config = dict(
    n_layer=10,
    d_model=192,
    n_head=6,
    n_kv_head=1,
    head_dim=32,
    d_mlp=768,
    vocab_size=16384,
    activation='silu',
    norm='rmsnorm',
    norm_place='pre',
    norm_eps=1e-06,
    positions='rope',
    rope_base=500000.0,
    rope_fraction=1.0,
    qk_norm=True,
    attn_scale=0.177,
    bias='none',
    tie_embeddings=False,
    parallel_block=False,
    init='orth',
    init_std_qkv=0.0235,
    init_std_o=0.00526,
    init_std_up=0.0235,
    init_std_down=0.00263,
    init_out_by_depth=True,
    optimizer='laprop',
    lr=0.00295,
    beta1=0.9,
    beta2=0.95,
    weight_decay=0.16,
    lr_head=0.0123,
    warmup_steps=358,
    schedule='cos',
    final_lr_fraction=0.0,
    batch_tokens=[65536, 131072, 262144, 524288],
    seq_len=1024,
    doc_mask=False,
    train_tokens=543100000,
    steps=2475,
    dataset='wikipedia_en',
)
MLP neurons of a small language model. Each row is named by its layer, matrix (down: output weights) and neuron, and shows model dimensions 0-191. Each number is 500 + 50 x the weight over its row's rms, rounded and kept within 0 to 999. Numbers have three digits each.
A block is one neuron, or neurons of one layer that tend to fire together. After each block is what it responds to, as a language model described it from the Wikipedia text at the highest values.

L6.down61:524420476478446529458435560535482443480530534517551511524487487463470515573472281566448467450431505563487523515545532404564526454433436584521489467516523453546502468503523530482464436546499549544528405566488589538496514466486481487410585438564482478430376525474390472448440478511413494491492449511527448483459500371513517462448563541541449516557475530498459508522435441466397511485479546545546489596482471550513465543448448480482507473486494493527519524491517446512455471450441616473529415429403524488481492581503462538499486514624606471502422551517533497459443475395450482483
L6.down92:495469543470467601527493504524486502512481504513453494522474477533375491679422363513491445450454555463447459520432474460478486457475568508498447491478493482472470546553512503473440390542520613509539560475530462513471504443488536436421494489505474498520446463509452507401480517573491458533514523530521472503482503257566566425533507499446409535572438550468474471491435451480389437496515461435503474439488438508562466489467444476444498450484544469472498532526487543488494473480456647483589452428418551509428500542459515554491502473559495504540395512552484432471444528459473513462
L6.down106:497484559471507496453514574567502509479487512584516547509514515560530495657480233482343391509551487512401451511479557429539500523469516515476472497486508439477474523515508492492471437482522535490564479446527419485458503463570484513439561475445558513487529497580487518415509517532497501456553471533474567560502539352482563499494477450553454515516486546498465458529514461468595450554473395445432530522533487490526495483433486438506558436464426419470528459433496557504506464552500604557547501453460511524490439523475484559396592515540470462434476501456537438544485506418476478484
L6.down414:519461534457380611489536537526528465512447518509474475513460498477553477543429416401444494427507559507486429516403482495642507540455461461521535458500443406424475493580486454481475352470533522400575559507476433446557523512524501451425537458485568464469519462477466530451491463539514479480495507533502531458459489513582550522512497462462371519560461490500479455474472425477458503561457479479519462436442428492487445498459478482421459495469502456539553497472507558544434471522465554542498451519436449575546543486451463716405543394571510532454448428448475500531427533489463531433
L6.down498:489536542467375536456499485477512508455481490517539514542447496548498485595462229550427468500486401520443569435520478457469433536466471476525513518579507490523505490522485505471457514559525500524502427529471554471393517532521535507422575524503560471500528462495469466430515544479478504480516533534463496489489557485522494479456448418537501449488489530559442485488498465512645453474499498456753460452496555522537523506512497449443498487372490411481499453460528560461525511542486645497499513430433577446527519567472479552444530467519486454489543506464493486541450502455475459530
L6.down572:539534523507429529485480425492487501492533535477508516551481494516457506560449104509489437461348499543482476534489474496561525487451439486418504454475523431444488476539493471501472367475525510495529467616467499425530492417489493513423510516561514455487461489431458552473479457474481483532499505546504536504484508445603470498476446498476433498538449528490511468509511502497530525558476550466565460516507455516493455503462453527457505500468482424543506467534484484567445480446467564521487434493479484542495471501508435570473529418613576486484454471498480447496426530494439473511
L6.down644:460573438547490489519492546504450536477485431525454520442489506545398521575617437510531423507538472524487548391536505477423476556559600487555545520443523493505524501545427511471495451525567446592540453519540417554435500475523579462485554475439493573517466516510578468392531497504504524472531488476417417508503558373532552517500417438530501481463470593540509415478465482516513482479487537460638591576534486591616529499495484394528480454443460527457464488449477486410484564515429547520548505505415536454500519566401482431562423446417521426414566514528463450462462518524492492530
L6.down727:475554490512444603557442446580483562480490534533470587486512461538388534572501449515513372408520491504508466530471495518502573528549536443431566433419444514441469463525466541544457391429515517488595495543511484453469478471513568439405537546490496526524504494514512532429535513495517486442533538494501457563565477321589488569512378573503498493510502579488544410529424493497494413504473512417598485502605428514618508533428417458490509452504440530487443479496522473462542520452480543495507410524425526568491472507465537440522476415546519463510466474489458406453391496495507479547
Pipe separators between column names in wiki sports table headers (after Pld, Opponent, OT), plus weaker scattered function words and unit-conversion parentheses.

L3.down425:465554553493496502377453434432501498485550476461481464537484559524520562468475207458435537436489575461522465453461545472471495499537499570499539537545508524486588493548475580512538568534464483428548481508505527531509553485413505516464485451471569605572409482476517489600455591481522464451512497545552536495481425427505420500455482444570594506600469542516531460469531541498511519562504397456610483505527395501515574455467419530530561571433548462488513526505397513522501471515534484488495412497533445529431507539446457527522470456547501512487524516445497472577532478495516541496
Prepositions that open a sentence or paragraph, usually before a date or period, such as In 1980, From 1887, During the, On September; sometimes the first verb after a subject, like spent or devoted.

L3.down754:488530507527479513522535536496460519489543485567469521485451566463446484514472413518557475474303540474549443449452526539443558570558533465517488466397309475550448522488488531458513418555455473587503556577482484465490476500557522531475561509478509521532471492491571439473562433482450446390511506567535577479572522435528472529548426514558493537492513492387519538445524526594555456455514594521621447570543450510451482521457528525495473554558440482504398458487522442446535499492543493513624427532484547551438518433467439361450501517494474508451413541531521464441501509487524471517
Apostrophes forming possessives after a noun, especially places and organisations (Japan's, the nation's, Rome's), plus leading digits of years and numbers.

L5.down1:499472447474496581535466533519456383515479494483485469570531502522498573579456705484529431405556528462540499586485437418623542456509593514479474417471627493464439464534521524531452488505533590503522487513527466491579483491497540497539397481558445516442428499512364495495500516490450446516493495412502391508451484430494438447555533577459486495500503514495571503502465452481376561460441469468413484498558461523451529541496485480503527557488528585422511569510544452549436509454465467482513495449495506565554505476467560562483508440536531559518449503540562551516484397539479614440
L5.down9:487443449439524565501476518467485440496526522517472416499492531493391594523459633377584443451557639460599536534471406434540501560515546484487488453405538487462452530547515492438545481613454595519518490444555513535530554425486515490505450487523486469435429522515456502495463437546407484450441477440527378474482530488431496541509580563531428490567561556483549529513360466516464530400468511468415520503526480522508496564467476494461431590515558535483467507551555499530425468418588516460540496458484455503484522519470562588436466488531526510517432510519542560495440444464542586498
L5.down59:509467588449544495520550504483509593491489502579437403486442493503361514515470436491592479470578542567555429520416479487493515574549609469479487514445510416475472550512439503462465418547422614487502589318490484554498502431479508458500411475467515608514529496512461534482522464558455469484462593508503450521506538456493536527543534557504411533586528505408455481490438411556442513561475459442582531510506478455482488526474459430492505506529473485527498451521506557522578443500570475424648524501444456487440554460522497510421521418493477523530458554541547493432438587533464559518
L5.down172:577398588501506536503493518488507448470497548531448383544473520452519516531527382519556444477523599469516486554418436422620471533494511493531493420438635454518569507473481512489481468536520572461604563410468451521581535452502526474559389447503516533499538418577440453514442454591517497500496506471482366513517469505511511495592590578525492521518532552483524483496499446484436474470482469489695498471476524472476490505455473478541571527561521538501540591555532517578524474458504388434515547509475440528471540485478504592451474471496483556520467514477500550466448513557476616447
L5.down279:551437465480459554490520503500489460459496499555375473500426489432481588523424441479685530468478598492608493512515447496571482514564492554547503507427449550473473459532478495503540445603505552522569516493526447493580490440498537483575428484511512459457526477564373482582463388544464476483428460406566407480441455579470446501566517544506415471575488531484580530490433452465417544450440481587599441576505507528488451504456451477492475530478516572509493539516565451575467502457529460452474527443556428540613516582463498477482519470486465571434541520471510491458461484556478539468
L5.down558:491410494499508456506523568534553527500482460596448491423406534381482562474497680413531455459623525516551480563460493459538476547498567544519521454421397457526525548505451541442541461498478552435524527402503492555568500494481474495486511478412537485460491515584541490530466416571512442450508483426514420492529501493431504525469505624519451488577584519455516465473407457484505441514497479545306609487483488535557454535383462483488464520508488526550486484509546550497509432486545500493589455508451498506500484603478495565436494508533521434463479533490511532413524521398474510491
L5.down662:457448501454537504525425549481528526497505475538501482552541554461408535548528597460447440522596455496485504487432492433531534558502560534460507493433589463476493487448487508483532462560455572381522561372510466560525528478472484445498506496462514529507509495524586482468506443600556428394485504486507460590571507372488577522537540586521441549557538478524540494547430441541433421487480523462469599358478491454557525503428475476406477479509508514516505473527523497459525422410546544476541433547442516570425455449515561642410475483551521418528452489562484546446438526424492583509
L5.down733:492509538476465485493504503533567523478513480507455481515496536450486509576494667360471431437596518444583502452403463444509530545517516547553471510474452475547467525516474581515489490554436479553551515473541503564529527470499500511480472436564496428425459494511526428485461559552425445479490498591603469532540477417511505495600490638504473545479546470503484552483434426526496449513453512534466563484473477448485463550394382574481568475505461553499522533558571528511553482430521524526589435510460538508344477550429605543414440529501478492551432591534508571449459422450465497448
Separators and short function words right before a value or list entry: table pipes after column headers, infobox colons, commas in place names, and quantity words like of, most, %.

L3.down264:460500513492461470459407524560525509565476522503573526488502506602462515360515776482592468449535477471587563380514560598457526438502482499480551459543500479534466524489486541548480472424544473524543533580522502581544506594465577506458521491523420515469494470501558533470523561518477520463507503456503464542436584508491458440539443557550516479416536519470458469490537480584618474493482551520348501480493438563548452424492530635524509538457447495547539505514447490494473499481512447541553513498470597528538509510543558507500561502459509497559470524533462519475555441467466459508
Words that open a verb phrase after its subject or main verb, like to (decided to), would/could/will, and were (there were); also United (States) and the ″ in coordinates.

L3.down678:472372486506490453509548521534480584508554546468530502555488549546512546553545532459376513538588448478536547558588565474505550395420399539466531441488557497496488553544482505521499522510452572543567495488637537509499544576493582474471531501536472447412505498530436587451499562538463519475476504481532458522471552500530531499470471567443520519470477518525538451581492485508491444413500538499408415399555520494505504400491479510435484586385575473512591518493492564554550544490497482532471467436512435537507484540488546717461506499553541417557490508393522486496449463421488536459
Mostly "most" as a quantifier or superlative after a clause comma or "but/although", plus colons in "Time zone:" or UTC times and percent signs in statistics.

L5.down11:582507479497476510510510435471547512505486598528503468499459516550520404534603229556469493510510429522459456477486442562562474481498476475482510505607565476546500516502523519503422532485536403492535452483471490513517490463540509548554495464595576562530582428522492501449517488512452531562518555522461385580509502455519538425542452601427528469442419419531469450540601460587455443466417507439617542523502486547496619462521543487520596486507503508508527528483516510490599544472428445484503554500457561452535505497487496478526508455489562523564465464473454540467456476530488539409
L5.down61:436547530446435586458434420507507443490465466514492481485481547607465414593519582514477501487476494491582409490452425558491512478532586510382478524572517453513456522529531528509437493419496530501537438526503495471557509574501539488532452393603491531526553455411485500476575520534420477599511578485470567530479486415497519444610486589414546526507460412497524466461539501602520564431434467500463582518427501496435568479498570515505534444457519545441523537545552539508502498383472518457544474526454549502587445514517468560443498451562534507535420462548524583473391455530516513378
L5.down400:551505486467502520493521499463477453525514522524506415520434485497517495483513297502477498501507541497512519500467466498528425585489476335504535463512681510480506596506512503463502520464558471482492507553487497470453471451491568462590549545465505521523654429523404494507461518437472591577525552456372436469530511641494511479451479510517525456482471589506465497486493483453503535445489479428593422602513540575461592474519569432543482534522480466503546554497520547482505488542487399449463576527526478438608610594552463531491497482472515596532503468502469496487489543530503502507
L5.down526:449521515481458558486453495482502505465528458452528540521568589566480450547541499533401408540451477463464524493404450580494511640446467483460476528499440436511495536533577476474510577517470463506454521540457528430394516490524495460457504535529485551521482508448596472514547507527470462493499550541454591543629592381493544548509495520439573496454507470482443495572512539587644490402497517489682641396540470435504566488486558535475465528542472513499492452484561590474481475462541576494553486512480557507469422471542484560409504510496547478509516462560458518538505449418559484487
L5.down564:552509532472441568434466507535557439579433582476497548471483489519506416551528463462463574513501450493546486419436486520522495517479475481532484513583468506587495506453485497575484542407525458477439496579469449475464547650529544516506576454550614543476541394469511469423544522480544547514593548494397502530455544584521502455520451504437546573435515389512471446495526562512532441514508436494771454441442471515427567470525523481465541528533472465522569563449538515454528494523487435484512516539457528450550499502445461556480448459497548584528420456540485513526508457491461459494
L5.down663:573472540476560497481557489484469561514548608548489501527482500585469389611553303389480521500477458479432472493488446486541512562483419529489518529583606490446443537518578438532503491502489490511548465567505463496486498375518521505544536494537607580461454449536463534434497498508560523545536600523459476542530517451511501566504462546459486521525508484460468436508543506522594473516453452465631558504571511472421617547548558435461546485478508474470574513487531558556619492531534444512573585464535484453524492456473473581457465457553570520503494480437578457510411499511463548446
L5.down685:497496392441358551511515491561552490597493445497483558543463517560423518520510550360491571519544565479511451424551457534478476483593491433488542542518498551504524476547452524562426501441522578429492457593529543441518553506482541445447617513591570518467656472506498425495559494505479483555532467465486513542412530503470509512492473612550506507524443509563593524443538491517501594501398501544616441455496500497531539476449552462492472483446373527499523485481502541503485547536482547422454501485431563482600524565497444588462525434521505416508429458565516489462429483529507507468
L5.down758:494476532445420492473440470534521536478532494549487545502545598531442394546545493376494458493474468454550506484445438519457505603523426513489524495443552433505543510545513520488543504515478444514546525587489517463466565436519511478468533546493569531533519487561583456490511499565539493480567513516469564511567626377510559569536508551506534525547525520497474552563485542610698468498469472541618580401503500410488545513442500527509531484575408467527497492561529580507525500506564508444585479506431573453462436437495512571355483504492531440536404495547509527527419494427546498518
Modal verbs and auxiliaries right after a subject, before a bare verb like be or have, e.g. would, can, will, could, not, to.

L6.down129:503427525554413476608624399506430519452439534528593518425515479452544462552604535510517497472544419513538562455528594557495589519473515499564554527514533439514492461521507519549499475409383443590560483442502422515531484494550558528489563546378472487579550552500596463412543548483619462410557531510436520507562462400454492615481462445523520516465473532557566444494568492536399450464503532482552405553585501507470488521514577502451445467574510522457499511497499563479529492548521561556565514513506493511502487464413513450496515502445557425475527506455574521502458507484566490507
L6.down324:546485475523580466512581500524521448432446504480515546464559579470518513566510412460501497495522545520497536484489569441524509459472442480579550527491563481549494440516537471549480575484498446566556516433451444515520498456602439526469490457413453520614550536600516461523553572500576500354501471560486524531532478437508553621489564401524599508449497499496507475423610563570469507546460454425554427439535509422404418464569528542498542450514494502413494542526489502575450551574541546394500492492449512543479448409435516431477529491458483494471522464433588505516532448591603470544
L6.down405:472568522549694522526563523446532568513533538561578454461610431519496437545627595524419506548593444489436502477419527420478475494451564514491395576508496421537494544489589492460465513475407461544518516425450493471506539506490471576573495502472493521647561507537570529562549567429533493509547529499454450519544488478467557501431461438544532504449534505469540479455555530538483471440473401462478445459457542446459475459569514539456548502526498489379551530456494556504625478538561503544494503545560507475489496511581469458484577491450478524540572414458497459566543496531483488491
L6.down470:501488523562571527480579509417573455488441453463515417553492522453528503522528523457469579558490413519459504454463554470504522537550500553551543522541499449490452446485519450455475497444516478534467527516449416495503478495429431457518519453335456562571455480534500510529534623506651492490505453516467569482563460482494536590478492417539581486532486519485543428416561529490395531541511546527465476438492524442398470486618574558450480461483574576438448491499394519427444506590543455525471556523520444421515503466477484449510533513429507516478653488413527542485583475514498575425
L6.down537:513449520553432419518564415500520489452455468529541524473487546498488514576444353507584478552524495592524536482498624535542511512490406568559566548538598494531480412514451430509498489498447458585455428469475418565554495538507476573485527497418479541479556546535522490462512530564534514412475388505468491484492516424472471597471519423566568570475421533579522465486558499563446498569490543471491467537609494496429449485495540448456454500496512528523519464504455468535417521547506570540588580453470499492480449433426410462543571469461604400444617565450567525499493525489527513494
L6.down575:454440549568437549532601415472461490443484501626530550465485511507469511550514602525506426491549466536442605514472617456481487510429469514524499580499578414486515492519510501447533523464454424591556493398440454546523530419549461533489584532414532505569534549641526464501533563500541491433471485499411446488520459440492541563435471414604579540474498574553476461449583503531531438519478450462498451455502489451431478556531545576432465447498476448444498550447536532492534447513555618514555554464450490417523499472465449448393578485452550491466571470434525465504519477514524515500
L6.down706:501577485521510571558463374500484418486498498442522538538563587500480514504370443454550462578443614524545536552444514518506534496559531488518519509492511494455445408476529526502521455439497524430413550443456470496557452474525435513444481524514460485494484555428546499511495622484475526372473474590549607494573481460550456565566501463490492542524457422481453535485544599517428505500498516470335496465577483422459437477540502529503474476482490503462479502531495496556420537501532510423456443478495436600447520305440487494474491525523474500533454515560574548514534408568565471506
L6.down707:534403518498416410462563487519490503492484561465480533482483545496552475520502294520523496542487530500474508489563577534562533463489454534519586481555525498537488417500454442590422487532520511529551426442529468561537520551528516534478534417419471532511560503591543429486521490591550487479490417527511554532456516527474497568439515465621534578484443552564558449490617423541474541657467526518592441522593452509455499501447540498494493482495499508582540492531454497532451554609481546560536552534472490517437427457437469565576545486502541445389470493409561503485477563472526544487
Sentence-initial "At" (sometimes During or In) that opens a time or place setting, e.g. "At the outbreak", "At 21:28", "At Porter Hollow"; weaker on mid-sentence "at" and table digits.

L6.down67:528444495487437498481422463496515471476458517551536545444458552481491416408628507575445461486549442546442528461515503496455466474532480466477539486546534466609584470479487546519439550508450469551529468452461596534465474531443516529445573549531545539439507496475500418539527503469464466572533571480489438528466546415515484485369435615458550485502508510560496441533569416545445510440463511524697463526482478556537510613445452511522532492566500477509458451547603463441534497455461545438451415540415621471478487547582506505635485478479548476505489481502460503472474469423538413506
L6.down151:499438569541467566516436391543446471535533569569547589515482509540496427530478154488460421492411553526447516490550521479492544439491510459459498456500485425515458520483527522501454447439462464536532484515511488580532463490498522525389583544474570516421528476542449462493466528510508538539501532531501485516450503417547529507505429555458468555522452527488488478543557516479498408555435432526579369494506510487568486551440521517506555491494469464524531505520523516545570480456487511516498477453471495473490513455542530489480552581548500536539378514495561487559461423423474532495
L6.down278:511522446473428480556453502496493454522455542441490489502440463480473538405545774508614555501484468429562513450543474594496522496533497554478531465551496522527496458476467563566503514559510500465517492573520602485523503494425555436509558520554490506468405485374518491511509474524484444534513498445535427501470541590486419488479453563488455410489506437494536493551467523472440492397515630552624442518465469566507535535532498457483461520435602513580421460526512434421536538455485425451468497485497532509556511542519549502576377441503515479540460502543431509486495528479531519515
L6.down335:514425517479533540571441496495556499477512579419498450446508465478541368462601476493430635548515547486523471413564428509506543476477521434517495463579503486582556526455522481571466518530453545473461459544479610447451519571452523459448503511524502510485451457347530453544492499502483489606517576516565529466474531609478468459437519551449439450540472464447492495526509464502394510482533518586699468441452559515518559501508519482524540518501527563487496521580517549496592492475497404439496513566487508506487574551544522604606419578446520545563442522529488527530454521459499518509
L6.down446:464573543518535506526522476485495489528493477575561512497481461517496507463503811491481534467533382482475555478506515516459508487464495532480414570530439484511541520473537550463538521571406524580417536434474501496492476456450491522558514561578526442484466490442478514538494539416496451569493572455476437476489501450511476410511436594427561476520571425498515519498538535510490427403509492567437462517434580526484497560586531529446509516551571541480527509475565545447675450462534488517496478434551565407528483525582529494474449546497484505560536500498520516508541468471453505428
L6.down450:472434572519448558487552402491462561536422508594528558461487517543514420554523402480530553549558489529479483402553553536434450463519419416487573539568493493538474493517529470500525523456412381567446510360485429599555473604483557569527608510524564552483678508530466497501510469484542561599448527471467489459453524542495520526532507483444571600502470508542437398543543472565364468531551467465511443470463537526514463549528581483476500534506541447533501552511530548514580467446490500535515541451476523423581521507556527539540527480414546521482471521445489512477481472469536510462
L6.down722:463544545523451539579436377520484491500413492521580530541473428504459488417437652471501524531466490525483464518497477590475574448525495451454483497524453468465487441499529563507532449522450553413479578472471526496544465496432504514492586548555487453451436494316521523476505503417500461553501577534481513476540440443566453493502423582393475518529438430493450475528520527472324464402541562493351467499449492506509499551550493526446432492510558508559493491499548570452585449394476487507491420469497506512505525480490488560535434455543485469573426513548540537473454445487459533447
L6.down739:505478541517492450582530461533497490550530578524542573450473470466464442315442559469564489503494524525473519530568561537484509388500414552481460522596411501539549474481502469536532534569416484529557481434456629614506546487420514587477510508560564511456417556531467471572543468515513529540508489492584396454524504560504486463455551564455559541556482515431466517519543525485378457536513561523496404492446455490523449604460492480546462585533514425616495483573536450548564495437496471478494518430521495539410496468525441486624519539473499522590438516487547540511474520472489567542
Function words placed right before a main verb, mostly infinitival to, modals and auxiliaries like could, would, had, plus not, always and similar adverbs in that slot.

L5.down64:441485432525476417475440471486531509455489404522527531477572552475519628495482615666547451508513477486498558506558524506465465473435489594518553411490541513492525398448487614503489504542499457457506439518471524521527538471499460554458511498529443477544469598525585472549498554525489415437496386542582478515514427432490469545479513553563518506510468525563538534477511475505550500468501577551291540445521526497539428513471560539517524459468490557508430497528487531471445575434467566533548411451483524540505416475454529430519443545505495357481546531443492535396492425478500494488
L5.down417:416478467507463444547500436539541555503532432432534535445525524552529495511514466739485483495516458494455493465596515622394482489541435473491566490497409515568540474524463494529475568461533409556495449574493524442478494581494498555436549587470471503524539581478569500541566555448427528589508431530573600487488520460499466511456440520538606469440389559472530539532529521514574554488525555485417491524525516544571500479518556555588491484516453536496478499497425521480445611513487509511467458509478574491558498558491525377596555559433533431480551517462480492505495497489523436519
L5.down423:487487511482559461569458552452456480507534431490527504544531528450435602435522578562569451523496537509487582500576444448451539502529514480530536475468617521512491460463491534453483581598471517528562517448521508620539549389447460520484477509489492547491432581542530481513494488569477468428450427570598401531507514367392546497523586537547502472536510514495562524538456492504384475497498583485340507539488537482525460511442454495525425482506531526508343489490473461466503502435533568457473435466511433516411537522493584447503489557460480462561439579581458580488473424480460533529
L5.down479:505382504552569427492512504471417515483587572502539480579501538444553529485528389581455444539445525464409520549616500421544533413445500563523499462434529495492531503434476474499490462564528584501635476515563525516551486432505476525500468461457466413412422500660514462463468483557520502476477434518602538535505440467464486506476552496568447529511519575466588551512528456419523508539550500541370473493533476463517498524461465599545466525448508484509514522540423469553464528477531546522429505495522436552397471465525502555428496614507500453464441548444589559506493527506460612474
L5.down514:454475545528446505566539471514443553469554514424572499521507544522534503446467426742513413480440490484437563637620484492512513396503492520501508468431471443515588492500491495516475476526531557588498526463559579477512480552529518528426404514440483439456421544519536446477520561521459474488417457544582544488533582400543445488526570481555550492510450635452573551530561485504448509516528517455451435472552511476533477505526451587586493533501538514479459493507435428570437537517485531503445478468479517578380479453527535504568553529511524430496478535431530535554494491540508532499
L5.down521:443548419517527485554453506466497483508516412454543537529589564537452523479598600671463440541508463498429532495510519581471522549514488470506518460462472517471557391488461529513439514470508460477474456537472492454479495474474465505447517575472430542540520555474619458501547561482488450478524430544518553577547483314522478517528511543483559496458437525557588552503552565530452494487517582494420577452610527472598498479495522480505491471479452630486424458447449546473475556437512590549423442523460569552517433420500464435516521552436503394526549489517400514441477479480492492467
L5.down648:481437505522513420539446531531404468511569428466518557541481549493512544399448526532523437492443573473449513538648545514469569451534451570483548475434539504462510450493487473512519524518535593531601523541561530494529470466480460497448484519481470516445397608585522487534490511523502488454466408496684578480555552439400465556469557459604531507540465547475574561545526529475566545513532562546333477500552488435533479511460530530608457500486472501494445438556457495535399560516537552506475490463514456509435448437504522476498544614512465412466490516500566518566498500500501563540
L5.down749:422516478510456416508495511577511535534532427480531511486442532471500593471457479704497396445542517504508507449497517567455532499534490468511594415434380485539501470504422586497474481492512541520565525475518484508571503600528553532414540510494416486514532592537616494525541515483433435452486436499606549536486473464466401496533469590582475482472460503457605539478470452532550547468454562534393428477518520512591445486483490491545499511467435540486520506489478556469434592494542532491411348527461508541513524483485561407497522587525488406448487530470515527451511511459448495536
Fires on the apostrophe of possessive 's after a noun or name (city's, band's, Napoleon's), weaker on table header cells like W.

L6.down6:575530487503462417460525474524478470472403507553528547514472527407519527468507379536544466449413482512529480437474621438532596523467450535501585435526596422526437374478489534534480442460509391544586443600436451503583485419505477503487623448457452563453509538519488504539555516481516460397509434544497413564528407438487488599551445554571515541504441496513608450503491518523414493507441558464398424540530460520470464522492494519541494473525524532551437520511477410511485540466542473489549465489451477504498433403468479457455557460507584435478540490446543492427478491459486562488
L6.down56:577454551519534423529480426460535453505430551455445463512463545495500441384507294441542511651424491554415458456452492598571504574564489487455573415543622463515470428470445474508432459471544458416515493528470445563528506448413458477490572489478462566493502466471547510501542543556596470535582525554469582555479496520491474573467445547558536525487452527498516423535574546504433494523504517475528403491560460506385525476447518553500458448501515529591455536557370487487496539516504433490501504551521465498549509421484462559549493433489539502523479479460509512491498544467534533465
L6.down112:501538400542555489566507582500534417513514481418467458469484480486431552401464518486626517569474546508564479493496499557555496554552548582525486520471514469458519462553462460496563439537566488442477512556506576510532545419403438488517467443473500490466346544377495530520499466478505501522523381459543489472505501599511514500435547467528481475547429487459529519433487527425373624531513605555408536603463456523460490534469497478525417515475498555556448411561450406528386534486484453486495505507513393594498520543446441457573453430489495510529544495545518524486493555562513507532
L6.down167:510555480520517470576494492501459525527406433501482457538467542404486517484547590550537494458454465531605473480487535574511645584500564522480648412456501448542485396427446613491537451435507470467503514554482552534508509452455497482538494550479467507469488482393501438490474538503499437443516504557491495551532462413571465527540469579389486565556472482515422528476488505486400530514523551490343590568533481555458500498510542503517433558516467587595415484464509408493446460445501374432537473509451424543558545433499501463451533449486548495554485478561459547451486507506471468534
L6.down359:505464413443519483494440581435490441499432445485409472483521573430499517408553790526578513531445559458544465439479488497443426535508532536563531466529543491522475471483482539508461506505527441420550558556485481541526487488472509412527575499531411539515561500502508455555503558547521464510498505508490515481441451545445532509494552567502482521501519525524547534499459493467392542415536499567506479506459484516471528488500464554550463437514495526514402592531512504450426551439508515382440421568439525528520538510493555530538421498427490509511409497592378519425566435537538458492
L6.down510:543509438493507408579524585439539429456409487442438489545551541516557535392460269462563497526406517488567461469648475498479548450459583518519513514475471441434500486467467478498509407487516447479574432533449426497528485534523469480507467489468433451463578559489479436452499420461602518504418505558581567483460570464497572531539541489447462439544440469516543478488493493548427492479484533463483423523505508497503551466487468556457489457564524546532431486454633534473548525528419541488543535552520579508525461537509531501441486464495449495561481487449471454520453484496550410608
L6.down624:535496440509469445539446505487520438517480493438499516432454537435438572434479538527698468513454566512574520502448494576536503550498515594505565414488560473463487376517442535519567461509503492449472485513444576511620521500419484501512532503512454542474409595406531545538497488541512450384472408449542435490484515494494401584503560518513531469482471461484526522482450552477446556446498623526409465543530442553468494503469547484511392519533546586590439465545503394457412542482523456403470442479489437584544500445468475423563463480483540518525519509519494552447514494479528511571
L6.down673:465532403536446578543471469461537416476476420418448449491521513506452557452411466645623504640494540527510525437533478639474478554536609500498532497480635485419495473556496499455557473533547520489452498479469489452512522470471457467529429412551454560564432511399472569501479504478503492505471444438501525525450525552497478528412592434590515466536428516507471483480439533488435594499547564524430523493499449559482503470482583529483444495487545545482441457497421455420388512492502529456493491445507471554661560508501475465546465478460499529505524486517473529482482542563569460554
Chiefly the apostrophe of a possessive 's after a noun or name, as in club's, father's, bachelor's; weaker on hyphens, digits in tables, and first pieces of split words (nam-eplate, clar-inet).